Part of a small language model's weights.
Size: vocabulary 3990, 15.9M parameters.
Architecture: rotary positions, untied embeddings, normalized queries and keys.
Training: a variant of Adam for these matrices, 621M tokens, 4738 steps.
MLP neurons of a small language model. Each row is named by its layer, matrix (gate and up: input weights) and neuron, and shows model dimensions 256-351. Each number is 128 + 32 x the weight over its row's rms, rounded and kept within 0 to 255. Numbers have three digits each. A neuron's up and down rows have the sign that makes its largest values positive.
A block is one neuron, or neurons of one layer that tend to fire together. After each block is what it responds to, as a language model described it from the Wikipedia text at the highest values.

L5.gate32:142125129105113139145123091097158090106143120128155190066087152052157128067133123092046073136105110086118173104159147126125130098112203115146062085092148160142084108103090140174171147135174111137091114103166133174171123182126120085163150151153079124185098154086113121152151149116062191142
L5.up32:067132188141138181144079079123118106164098165085117134134110131145150145084089125084110131119127162136129135115105087231152120121121137095131076168135131048148138103111135149117144086119220136150139102166150161160098131157129080121090169068073130109091133220151113085159131162138152119079
L5.gate42:157130138138122063125154090169169223135108177091151128154116110130136133107125071107099099117096056108140104094124102105115080138129068090127188130131109115127075106115130123156208161121127095126096088146098137146132135083091083096108165064155103161135165148149163125101068127160095144102
L5.up42:168106143179106172155137121126169140092045138146145171135156120128087134121127109103137121074104134121097126146141108138101127163144128088189159165081099115121072154134186191017195152101128088111136114107127146113153068165139108142162181147141102141122170190085161180124079148126200093123
L5.gate81:190099173182117118180100135093178084116087086144087194116122125117121128123094241116139128103148138146135080101146137118138152139160120142105139115100125130193117114085113187133133211102095182043152094114103108096127135140140115023089153124127067145117120168090154105118139147167155165142
L5.up81:134125166138153162160129163122151128132135118085081068096096144068129160118112132093100157076139089151138107140127160087170102119122127132089098115121099092164133163143124193170066137170079138156122176157092169135155110125074098079160139138193146186095140085045123129103123151141140131178
L5.gate92:152093158113106118157127138096159117069184071092133119120121135162194141150193103110154150098120166085130197117107112113135158122120165158134112113098141117189099191138153127138157134117176162065126105111172139167125118163119085123098109166196069104129091166030146142128121099146155168210
L5.up92:146083134111128118113118175091167101135114142086126177118113155148142167122127144074131068114122118081093142152186200175129131132132139103134160124186178076157072191150167103136143142133146130121182099090152101156134152180168111159177121133107147142104116164096104128148155135134150129136
L5.gate254:118208160161168089090131122113161126064115173133193151136133132158147124125063129142138116172111168158106185149159091161127136146151169119160186095134111135097108184133145174131113148142134150173189136107120158086136126088093111087074109051157088115169109134119058137129142103180127103121
L5.up254:071109116086093118192137142187107120075116129119132146161112144095099126154149105124136125139157120087169137078124162138183075053121068098195174111129149158137143136175112150119137104149145102073106138070121097138110101122155107154135138091130124166126139077132189133126084106118158086079
L5.gate293:065140157132115105124140130172179066192185093095167124126104123080089149154178089157122131164174113144085130131098140121106109161159190147123089092122159162181115153177151088160208096081120136113147084161128098105105126102204134133131110176147166095120080107088084146121146066095130136197
L5.up293:090116133173138177122098148098095102132137133180123180040113166129173116128096080112140142130216152129110066141073102159116166142142117121087129121106157157104146077168114110138138135149098063199164145141143107166108113176177110098159076111104142107119110127045085180132093071151126176076
L5.gate339:183132136128085173126104150101113084127182168136134149080128089126205120112092103147110154072117090132106119133143121159155133132158110132069146158092112097128146128187069074128121141145180169221120140161130064180100148165101107100110152080116113126141137146084148066093090104090132087171
L5.up339:095149182098152126112119169176071077105140135129149082141077092110139131126121116149056114131098075110132169111143099093165089110087131049143145151121110140155111102200095121109137129159195113148115116065141077153101151103125136093110111137071091113153129125124163142132115088122091101152
L5.gate458:129182122113110105177105119162121121136138117102126015087123140118108124110212079141152118065114125143150033148137086115205135115102118078152109124142153141086121112114202134125177126183156126154082111139067115108133079104148134101151126120145105082184127192097138086164162114109134191108
L5.up458:130133111127150140115152121172132093151096131101124142171109166130122108123125150159146116136084147116120137137104115093178122142115188084189155112179188117152116143121113131137154125120147129111179179091111112091100086179121113127144134102149087141125129116111133085168137128155156110167
L5.gate465:141068178178113105118080122102107078098142116077083171131202077110091102115105171102099126152101112156136062162124041113070135171154152158141133146084154107107072142088182175140176192139118140119183108114086185141162086163181076126063163176123150108109177138104181189167158155085129138088
L5.up465:195146131113115109152128159084091170135105135108140112110217070157160143142176056121092091157067164127117146100138146082135136120132122104165186138183115155135096156119098137126091110116104124207169135176121053175117127212124158068164106092118105132131166163154124146160095132106080106134
L5.gate520:157155116167150079137115124137159136137153097130189156159099136095062189107128167159119093131149100156160125071114147167187110174105115172081118119136184119095161210089107110093142140120127130117138116086112144142116107099145113164130090095102105139109167132119156143087089159095159118137
L5.up520:090147193138168130065128129170089142135116087138132120150143192047139152108116182203187075173139140133190094131120127149191123111109152148110110221121119177133066084081104154137118106125089134143087188152146152150128138115124135149141136114094135140186094149097086100135108140130164137075
L5.gate530:159161174108155152052171073139132173147203129115138142141128131166157172119156124164090111118172099129124086159147119096147126145148162123140136135153189070092083102169173117128115165111155069123190114147159162118138099108106105133069145145101132111173129156113152171151103069084146161124
L5.up530:193115154120129183108123109108134086128225158120150138172115158182098146128140137144110153144117106125110188140117108166122172082157115152097098149209147089141238096144201135124153142130109155125126161131167117141152117173127061167077106133128153105171081123159135124123132159155194150126
L5.gate533:179114123127101131127133141144134162132117137101120080100117113146146147115171152112126171171076170132134121142119124188123150073174230098136135086108110136048089122128118155163101095116095137147139107092106113165113095133144111149127079145144130120113135100110127127111177163098107090162
L5.up533:175126157136117151114096108141188136139106153127145142139106168055081120141141103152157141087148135047106175129160131122102135114180188142143081072230169147100153143115092120162108143049106090096121078126149161159103148132119128142102103078099118134091100067091143073094061114133107101132
L5.gate553:102153148111115130160153064135129176127153165099110197137139135178117154118105151116148170138128106102114144155175069057126100204102143131172205144158151129129071111163140065079151114122156112124135134094171110105093081131132106123158129067124039054136205147192144115120121095110163167125
L5.up553:145164155105165164087132160182108130086106134161125104141099155136099170113127133123133132132138140156083111130130060118142102136133115113104143109136156112116158133074159154071107147107172130090142122123077170103144131064109123069121064135115161064147153135142122118161120101113109103175
L5.gate668:118176137065125153113153185084184173140160135145152150112126092154129123113067145100130113132120166159144128109086136070111198097135134127124157115149145135134133162151127188129119052101186100071128099159181089129131053176090138110135085098192102126126134103137167199140119150132128110114
L5.up668:130134153143159100132113128139143118109093128136098149155134135130158129084120139152105160126093079122073176137149127103157094067115120133111137155109118179140125116115167168080166164095149148182111153116136105085085150111148104103103136145099111134133108136138123109071131169116083167177
L5.gate714:109149193107096143156131128157116092120113117102142166114144097103071122132115086154173151172114126102171133129158120168113151147115069103108145107118139138114074109076138062139095114104208094148115088119135151132067148091147120130168098142112062080134139107156144108120096137117167155099
L5.up714:113109115159105048085124159141122070084101111109135100144081148152132089098147183097095102115137134062109112179090054153092093093156110154197134134121126096156146146072079158183108132156154102179126136127112091112077124152135119126116124072103136188180148146159132165155152092154108113130
L5.gate755:079169126125121138120153122090110096094145094145154144143148109153107164101093137144048084166081143149186110150159135125102092151154232096166124216157197169143126100094137167114147131143118176098100135133104113096156098121172160138120162130166073080105137097104065178150098068206129089127
L5.up755:128168162103163100116073127148093068099107180121074130175129162161099104124152171176160114155170124128082110117153093098079152124091136120090130161131108144087064147084145152139131145117143113160096090153114166126069142131177083081149113103121144103138111133078110170087128126120154072118
Description: Subject pronouns he/she

L6.gate386:124158122099135163120103144131173139138109162107132177129141091136117115137120122132098146163110123172076130146123095122048103128132137067144109111195150092162117159143131070143117059120183176133106117135073188126102152070142109067085100160188094104120194131088102168134168140116120190108
L6.up386:109180100166099221150157118089156116098118095113143091192199099156109127165090091113181174157089074153131147121102105120108144122185114116137199156138176164112133104125139222112083145148137122089162130137117127153151125159185113109129140145129099130137155131126129104073114163181098134088
Description: Mid-word vowel fragments

L5.gate1:101219179090085028098140159159121066168137163151216095093152157106114146121161111158136146161157165118106123145151138109121104120119120158082163142164111089072154113114184201127126140112147091111122122074093045112156095150091091131094090129087083128099124151104122115131145122130115100157
L5.up1:109122077113109127106140118134151119114154173129134179118155107069132150168093065143152179164080153116156088156079117113096161098135201088088121073160123161177137127075171187173134087145096101190109107077081129123122074116127105110122122071162124121131144156121139073147151103159148131126
L5.gate12:145121110159159117074084077145113108133110106101146163103144091158158170098134062129065126151129179115093142103165048169103101159196159131187154138187151135124101141141131123180174110139161156164090134057085165121100170097190140137120127143144088084100161123051158184100138117106142069157
L5.up12:129158082139119127059150089107103135208103138127141159128220087166163209070081120118067150188093100145110105119102182143141068150159136086142110190169122104102125108090170158096066183126114136135080123133111130087087175118123109133120192156102132076074177162108147148097131127120125099093
L5.gate33:126174109122109115110111097144196170109132181134155159112141093111082105138096111173106199122174129079128101133073132067124152127093124144053100217100169133167078051084166207099199101123101052195179163161154150137130130147191157117120129156069093121114169144107178144121103062145115081105
L5.up33:097121107068137174126160125106175145102159130156184155113148119154136151069135159149117157143129173166179117090122106110107150122188095102122180092102152139132069139142101119127078109166185128151173067086145157157174134134150203116168172145134056104103133118158138147100121181097127142172
L5.gate54:177176201136059071076054154067125133133110136127129159123103114126088166154070082112118172148098095167170142108110121165136138128176116125126076165151137142160147156033132090199128133163121150063124171124096132125195102131116185196149077102103079068165094145113156130124125141121117101119
L5.up54:115143126132164172156095063172065087166129149109130051122119203149135154127130117198163119165140187163136143104122166132146112120176137165152156132099116117059126175136151090091146157120139132112149081069123178145153105152140111137156190135107144184141118115120089065117133119210185121092
L5.gate98:141185137175146169109092101127148152091106108138143161116057102078100130132103011098126101117098133097087091125107112129137212139157183153144124135155088093123174128090152112107122128162132020126138107193171164144167117132157135104095038099079105126134150134079137114105097122147136138143
L5.up98:100103128125157169111154129052116158113087188169129163078178124108106147143144123088119124112145106160089097133060111113086133067113116104111109118130142105104143127165055168120118111125121141114124104103076069189173145104122096086146167119116125138115160149193066065165117114162222167134
L5.gate102:132122145206141110143153057129101090131074143113106159115078048105104087091119145122140129100097130149090131136199063130131160093134147116158143151133096119128134118169108169176165120106205099082060180101143135169123130150110172042133149145121110106138158104174112165131117179079139132159
L5.up102:124136134163135177168128082150127184120115189125072085173156104118083110049114114131127083151162152195135156101120135112105180078142173127144137132105143121134131139111106133192162150135118191155161155115185137102139111139155137084099173177150175113089115170103135150123091138163192175201
L5.gate127:155111174097173122105112170149169138144139139128137118173155077108115151096133115110125108232135160129113132122141111172102086143153137112142116215150088149091143153100101097153107102170186182052138174161066140101041126132198182120110169088112159105129079067093111167152066109169142103144
L5.up127:164176121057091096101075167138127150126106170115147121152115107149079128102153123125102129162120166162118144151110155166108139148134152087185130162159095103076148160141181159095143111163105119109158165058126174138145081172178123099150122139126213122097130118148187124061086118196164075124
L5.gate143:112201153172159086141163079123118124095174187086087183133112132096133148175088149107159074106193065097113156097142125151118133049101111146116094126141096112147135100073119172139113121128179104138127137125109101080168166078091075172109116158135074170161117122141116131090114122086113117092
L5.up143:134121122137069082095135070066174095091139066088088154185127085127167085094160118137163108138161131117134133131117104131087130098124119175131118084085173087183102107164126121105103100168096112093219151140138123111136115101171174120166179120117139163102125165151091125100114130133154162077
L5.gate180:081183107197171118141109155131120108161106119091123162162159134062119156145123122085155216074158158126112132133138112070098205171088152120082144173152108115152092127160128128099191071144087095106114169142114123156077110115163101183097132150122133080158120099068149139145119097105106150133
L5.up180:096168195165118128111098145106067092090147133097071097148120150100150162168120140136155133125122140117098161152169129064141115157138171116118065132106078091128149135216100104102120132136106192124108165124131132166136123124117081110099058109135166103102109147112161134079063090108088119168
L5.gate341:135139133097073098154087086115139169114083129133150114087088127176131144119135081084159137120121111148112113152116137199181171120153109093149148149152144108121074154129129138109166133091186116127099099109087146145097131164152146179062096126141095113118128118085200158062107142106120109094
L5.up341:236177123169124127115099141122129096124140143096167173117189097116089145166124172128168169181080158091128102164102169115068122155192117102097156102154125105095148114114139142121137147094098106116125123110109218135174133107094195128086117123096114099148160117064150151084096183162117086113
L5.gate353:095193133154067141099131114082135049141163128077139135056081046069093152149112143164177085145141089147168086091123137190180096183114127081120111115090113231136111106186145107162142134126154160154118113118129139176131131153152178132089138119187088189112138117177086090095087141148181098118
L5.up353:086162112115145160117109081150094092142111126110144111115123165086093135146110121100128172161114156106154144163149105066088151128121159122147073056147077112125149084117160143115162144144096198145157131104140171147045125123170215143122145138063111052103156121121099158154105127143129129131
L5.gate410:119124105075148157064134153042115156183096078095110161149069126069095124147109177116115176141135120077157116091130144136082141187178159144110101130144163123102132110174082127147182140164134128138166154176169147098091119153103165115089117129148139100155061129158133146220176202159112111140
L5.up410:130088123138157110128118067129176156114150090143161135154139135162108117082134146092194136152095124114138096135114159118181150107161074121128129148105197142077071124111187101099039146151161142158143132119148140110131069087163114146133099104148098091180165052131097056148083121147165113112
L5.gate433:083150163096150148062138118189197080180140161158167082140097140153123079119181144146104121118129123105101203122096092115072110137167077097180156121186129076094121093169165141106197144120112094091147092116117176132139128128103062092115139148092138159101143094104152134094154135134119109121
L5.up433:113166139153139126092131151116094147106105093155148097154106180168133086125170134127119164105077141142048112149106145051178085200071110103113080122186159177149078108108155133157210150171113116164154175061066124085134130099117133159098131129123076147131142086145128137164178157097122134158
L5.gate517:154115116113070145092117083148096096157090120088173185129064077109092144145148174126110139141082160130123113104101159094131114128153090114142170065149163094120111100151100129149139142061089140092149103107052176175112150087117112142046133159165085149134137142163165160131148143116093075149
L5.up517:164110165178187118125119083069133131065192104081091143088154125167091095119144166111105108098153124128143162153122157130081135151090183114068092114151090195124075101121140155088161128102140116126105128188162067108145125092078149080163212180201107161137141171123144143107110160154051137168
L5.gate661:116086205119119194159092132156176112131128158062053183149099161145105140125153100145138102165159094168152218141151109153146197106145130143083149107151113112130104117136174055109109120154142060114127122105092105125102144082099094158106164194173158102106125080093144123127072105132131139167
L5.up661:091172146071121116092103086149177087102073124117100142113099074071141101188137155200132081149131123137135048128151187119130164074158130141192152096133130097112123120105134068077174060144128148174144119103110129156134199160104125095129129095154093145152098098090157152114095124090135120180
L5.gate756:083141106151074117045164186093148165119117131159154157084125077111110129177088126172120087153130147102136095137142107129099184124103166129082128080109152187144095180092164165147143171084097105151147134174165090158124163090083119141053094067174086115120134081067092091107126146100151123152
L5.up756:107085155175079117110164107136152161068117151137077132109112119140137093098124076136128098163121098118090145129064151144135123122139136117119145133103126115143183182073203135159129177120113093178117132138107200137172069188187144212095058115168092110079208098095105123086142147129048119104
Description: Mid-word vowel fragments

L6.gate160:155173142102130144182173104160145115176080206096117151062140106157103140115090141082122172096150164083151117121091096112112088152118117158120206139172124114110142135146149198194222184110137087132167144129197155096145132127128171142119150119133101110210098105122115128127114137113145060118
L6.up160:172097184133113119116126163156137168113123128088103069168137076154168150105088144129173105205126112097129125158156126114172092134142130154188142147076153180101157095130129099106087073204098074105197129122134106145124125148146125133177143072162103121098082165105189199110144087108152135108
Description: Personal subject pronouns

L2.gate20:084146162136104108074086133126184126145119157160191151063160165147168144150140159086166086163111139114108123157115099136126082143147186072248122166115097168124122128142181183117124141127102129111091150146069134082075112125196157093081127154167092119083103095133139154102124153095139133127
L2.up20:150123104150131123131085122073122141098105145104101125130116140105119080131127079168176137179110138115068101199041100110082140112145164165079164141188175120110131093168060144153104092142089105152137161133181173134182127120046172139106101114089142146193105122127128101117134109094072189132
L2.gate225:123158121182170141159133089133133101110125125145176073124224131133099097096105120059146155102120089085115146145141077201110122143179132083158145134142123135091183096115131163087092101168130154081106135119190134122082102167157160130109101129127110101065107135131075158118116102162123072075
L2.up225:153151207205075149140156154130093100124107105080167078142112090089121125151136139098132145170119163080104146133119166177147116150114149080137106124113174170068171145099110193155100085155121111118069125082141186119105144197141191062117131163096117109127138161136150172115080057114109112163
L2.gate354:139109121142090042140159134092127124093068121132074093101180150108106146164108143134139136102145082138072126134078131123103089153121135111124153187138144138065168148163128156088084126103132085138089170158055143149168130185125144145107099118104130123134160120062135116127129101086126146116
L2.up354:134077138119135119111106132139073138131127140136110165148168157103158136150139117135137134128121181118071128115129128069109090120111130126220157140184132088150108115125097096097146168149082176150183143097115123119078097152152110100109092079099154108152120153126121149142088152151171102156
L2.gate369:139144168171117150138179138161108112142122118119128116102071160132103153106154120138138176101085115057112139094120158158093159117210084203187159144163142086076104147155124132104126137080123130166082092130099152130172128073076163150161132103138113160091189083120103115133137154169165103123
L2.up369:181122150158112106132120182102130137132101109130137084173149086115121130116142119161155148127141149109127162123099141140120134112109129130108196158137167086074149130158061060102134099127116081132129105080126138144120118112077149112123096146114128160108114137113111157083145163097171067203
Description: Word-initial fragments; sports team nouns

L2.gate325:185114126113104147103170153143162102119116121113127136087170138123113145161119183104121101099064107124161142121136181133114112132150164143146144205133110142110171055152150109138112192153122061164128137149113149193143096184143114107177127103176090112149141084045123097098149115141156154118
L2.up325:145116184111155123150127160179102112169107094164098058152131119102153096089144118109103103113107098129197152117146157123141103095110150119107108151150117141108142133166148115090119150165160102134151180038106191116090136163176068080094151096125211132115115136142180181140169109158125097173
L2.gate404:120189098157142078156135116122103077127171155090174117113156093106085086103107112179135100193119101128071144115109124154117112133131168159141118133129175116074069126119200154114087141102111146103144155189134179100061177089165134108150131132155110092105131137066124167179136116111117166078
L2.up404:138144175135167189163125137164147149163108103081086115151123087150091145066080141189110210113144119130145165134126105083116119170153150118081151087182154173135115133194101122164125148174137056107118096151166175093114145184151132162106069065144136144113133117178150157150136111145174143087
L2.gate612:148122096186133078173138080091209068156167090055076103168125112177136081141102107160117166213104107102092167148131168138090161145102227160160139127077157110123114084127102129118175146167081105174165171119151150166115121153090134088134102137190117130149113099124148158117134071079145120131
L2.up612:133100093140119091184116077095167073139173096089074120165120097167136152093082090141123117214083149111155146108145179107145152151105182129171159127092118137101083095125084156129113110142099098172102166156145124143100122134092098080112122097152105145104130135141126147098087108075118139215
L2.gate648:176195107133168102131153125113129109119069129163088109142147087181074091180115134165171106146084090123157106064155091185141147106132098101132156060121146143164175127159160114133082109190128083171113168170102172102137100100106154114064096131116150111068135093146127139097086092171159134109
L2.up648:223125107082099133156110083138119134140096162153087118157139157129095116092137111117154140073109139074108125117125126094128096171133138095143171080122106104084119108167136138146081126124161093077106164106103127081097167124174169151150148110118119152124145129065145082155120097120104125141
Description: Word-initial short fragments

L5.gate6:142095127099121109129123082157102148161140101049187110118137119146147122129125121176179148085072129081098106120119174104065084177106125140162136167118201104159106132087105119119170069099151198084112090172149104098148158058095173160158142132056115167109161102124179197135067140158145099100
L5.up6:125184128126080073128127142148093109157185099113149055126183122105148153072131135143138138129071119117107162114126075134055094187145161147165088153165072168105113147154053113126151118167119134110093078129138150068097096091193174118191134123117119169139135090162144162108083071089125150092
L5.gate24:138143116107091137076069116158114076154095125122125103122151135147096177130156138112116139156192106098107099123132127167056145211119135150088123133137094156080127125119104125153102147105103102200159111161044181092142180123094125124124162136143111126117095136123164115098121130046091149112
L5.up24:060097180136160107154125111167138155148172116126181056158113160130145082062127098189162180136120103096111083116110149086112117110091167170161110117121095138054142067167100127134114142049106156179124105121108125090094155132142166084150115126150159153199131121191122218089119177209118167049
L5.gate40:121180120177118173060140088071121151163135129116066114084177148184068110122114164184095109166058109168113138137138143113126132159180148092110124118140135085121117127157146093117138073119085125118079195115097118074104085144136152127113161125097180117206054162085119107093148120173089201081
L5.up40:106161137160165083078117099125155122087133125063079172130157071099161185151169116129156147156125059132127092131103168101162099149121188111104110093133119116141124159171121127126141137156133132159075187097143123128184063107127044114154112097124104206124132147112074089129145163151165175166
L5.gate198:175117133162117146122092070134128133116071092140140099068113126122138104137119158132093047159104208109149071112119211148235129098176109153118112098104195058143101172135151114076085106097165125082087082109095144123180141168126135160149123118108088113143108100127140182083151142126108112127
L5.up198:127069091151168073123104156144128147203141148170153128150126083135123089136114124162057160101084135132169073134134142097149152154182093155103147108153101150132125151141151191091173148142078120112162081121084132109151109141080107135135075117089132076140171124097178147086095089065101164053
L5.gate287:068127102102132162158133106191111056110145077115158170150118131107124091195125142086163121127086149060113085056119106063171166153054171186139117116129189136142159131102096083108115137139128145138105063141097172167141119154077185060116142109135139187153118111138152154075114151163130138114
L5.up287:134128133134187099186136072159124140136183128117146170163204134096149135138165164119161114087151084097152120120149115067151123157070127139111117123166139152116118113129107063083103159114137122155069112135099152131077142221113156079120156090121109183134163114138153159140172154162152119102
L5.gate329:150098126165161167145173124121119090134156126085078127076162087199132091149134100099118080141082087129119160124166028129095168073099113112100133118136114161157144147175090189155104087094196117124126114193103119145097120134141127147152107199100092098133134134076140128125139116113110147189
L5.up329:083105122165115094175119106125115127118139170184084095100105182100095109162111076114123078115137113154129078132186148105189143102108122152169124096170151140118105082195153094093155143153175097124134135126121078133136123197111132061122131162120095105109117152170174094158126188138161109124
L5.gate343:152096148124128127124107093151127168168151155115106174136100166086137169103125106109179161113094115146205153120137073104187130124186163129152171068144155122192130100139086167139107150194109158114152119083095138126099127100136091107102194175106130072106159082126181096123142106165137125164
L5.up343:045076158127097138154100147110133151181145129142146114139121132126157117118146138158169126096111098126099080142116130157164114190141110156139141193126089164067163143135158103046097101097140143211139093098164072071134146139151123096142105118118146124148206115133092096157176086149217117135
L5.gate375:155125146168152116140157066145117135090142121138117063098120146128085123163171080148105165091114131147096166112148150158094132152179109077178134113128102119113119148102172096053100072120140125127120101228098193082120086132159069053149162092125160058113140101160101162100099157162086112138
L5.up375:173067145119081158135238091115112078124141106067125072108123202135121144202127139130068144104048134179129110103121170144118133185167170112169149110159166110072132102108153115079129146119161099149128081130127158062128083142168050084173106131092116125093179065119108139126092143178161145163
L5.gate470:104096128069033155106159104161141103155187112143117083125095068141182106148138151153172131138120123103103139120181155130098169160135158122077133061161185181172160185134156108132173125091160127105107129095100151132107115072077094107121093112189142125122128142152146150125088119149124112195
L5.up470:100106183119139146127103102157135161129143143150175083164156150110152074131096140173108123092098174180142151126147090114129186143106084083151119104130140140066119189186145106148125109128148131127122172128047174100121118110093131159144103158083064225122102121124067171150084122132158106159
L5.gate525:115145112169161196136117096098087129203128095055117182118066094124149142099175073115175090118085118085147157139133090059121165149116175135092129107194147126149110176089163156137120120094136130154165105112113133105192164172137110127114155132135079154109140114117076179119131109183067102155
L5.up525:077184132129169144111128109095172130067113126102104136095169123160172120169149102093139071105161108156137124154113108098152137182167083139138145105120145082064169192097111109114092136128139135154154095061202146099175152115119135147113128147113091156181125163149153117127138111168130162134
L5.gate568:123132123204136100071134099131101134145103108129110085118088132084108112147138165163177169058108127122159143122121140150144208124177145117168086128101133092108069143158132099132224082130116162142147144072143180095117177162123190082136116185129098119128099059123014065156129172172131145155
L5.up568:110135067146113133160100122126130089144163102118133132136157144148057129122130103132123116151145123138126092097134134106154140139138109203134143088121086153113168093160125116114080157148138122132138164104131160149147220083110133102115134149106120172208112146154131139144151103170111160125
L5.gate574:160141126158137116095157057174085151156150114118174115085140105086137118075115118121138185129104095136142158111147135073093121167161110151136104107147184171128104124134145148126093095120179065057098162134114128117118081149112192090153131140081136163112141097151152077150202076105151119082
L5.up574:197151100075104166042132160139176094199121165143143106126125136098115114120111090052120186084123115139131141110191159205120138126131144160163132101117171117136132114109158093101086077204149122143130178123129096129087089135174078088055199157094088085145110127130166090152174129157105066140
L5.gate600:082172065095075101163137113149112126136132100158101136093139126158202118138170100094086108110139072036102114133117122218116089115066151158081178170121172156123139092167136085095118172095158126081091056127136144099153062156136156141143131098205177088135088155122155128131137139153102112175
L5.up600:066094135147151143086136159121051114182156108108207098145131127169151130162149111155140129099151149138157139121096184116137188105121115097153102157096084121173172113046088126155132113052114103127127144077106138118103100159148070074125132122133142132131170091113165162133095104139131125175
L5.gate667:157142210104057102136127133129124171152121114161150093158089105147122145110072168092088080177177112111165164109133092105071159087132119178096154144166188084124144163132130093118155103147148170142105102115141162149133095109183074125157114096159146149140113104106153125125109172120134163076
L5.up667:084128169096134183092125063158095170132167100105184130109103123146156075141118173184181065179123087089162169141108116106155142065121113148174204115130109134110132182141131073137129161138169098173099070149173135113112171090088091108084085134129098162142130178146130079113071118139193141138
L5.gate711:093088131123133136133121097167093089132144170051085100115119184086156109100193068119109112104105082102127106141113126152226102084130137122147196121101172173125123095084167103043103112147147138127099084123082125153097123085104170063095127140172146158149112139098110191102101122111141105122
L5.up711:120104203091176106155083061127116107164138047085134165084166116202095125093154110094099135130104142107091072165138137131181130067142112132116119115110099167170140194093143190125090139150119110094133141094095144128155103109065205093083088129127151158167098119149187159109022143092148100135
L5.gate723:105132118120111149111175047109144144153149136141124131162092168088137147130094134143174125127132118088098095093118085148088140149115166139101089107132106114189070162083087107128204151089123106132118139139135088137089157106127091156104172180204117152129157183110145200148095176099134106113
L5.up723:155156145190130117137110129072148140096141174124202164153133123152188124115120125103133111107159138157125102136086138154133082120159091101111087110108084102173118117136141138094092190147159146147100118099179206109116067064121029119072082090110107170172120095106125114062156166104194126138
Description: Sports score and result fields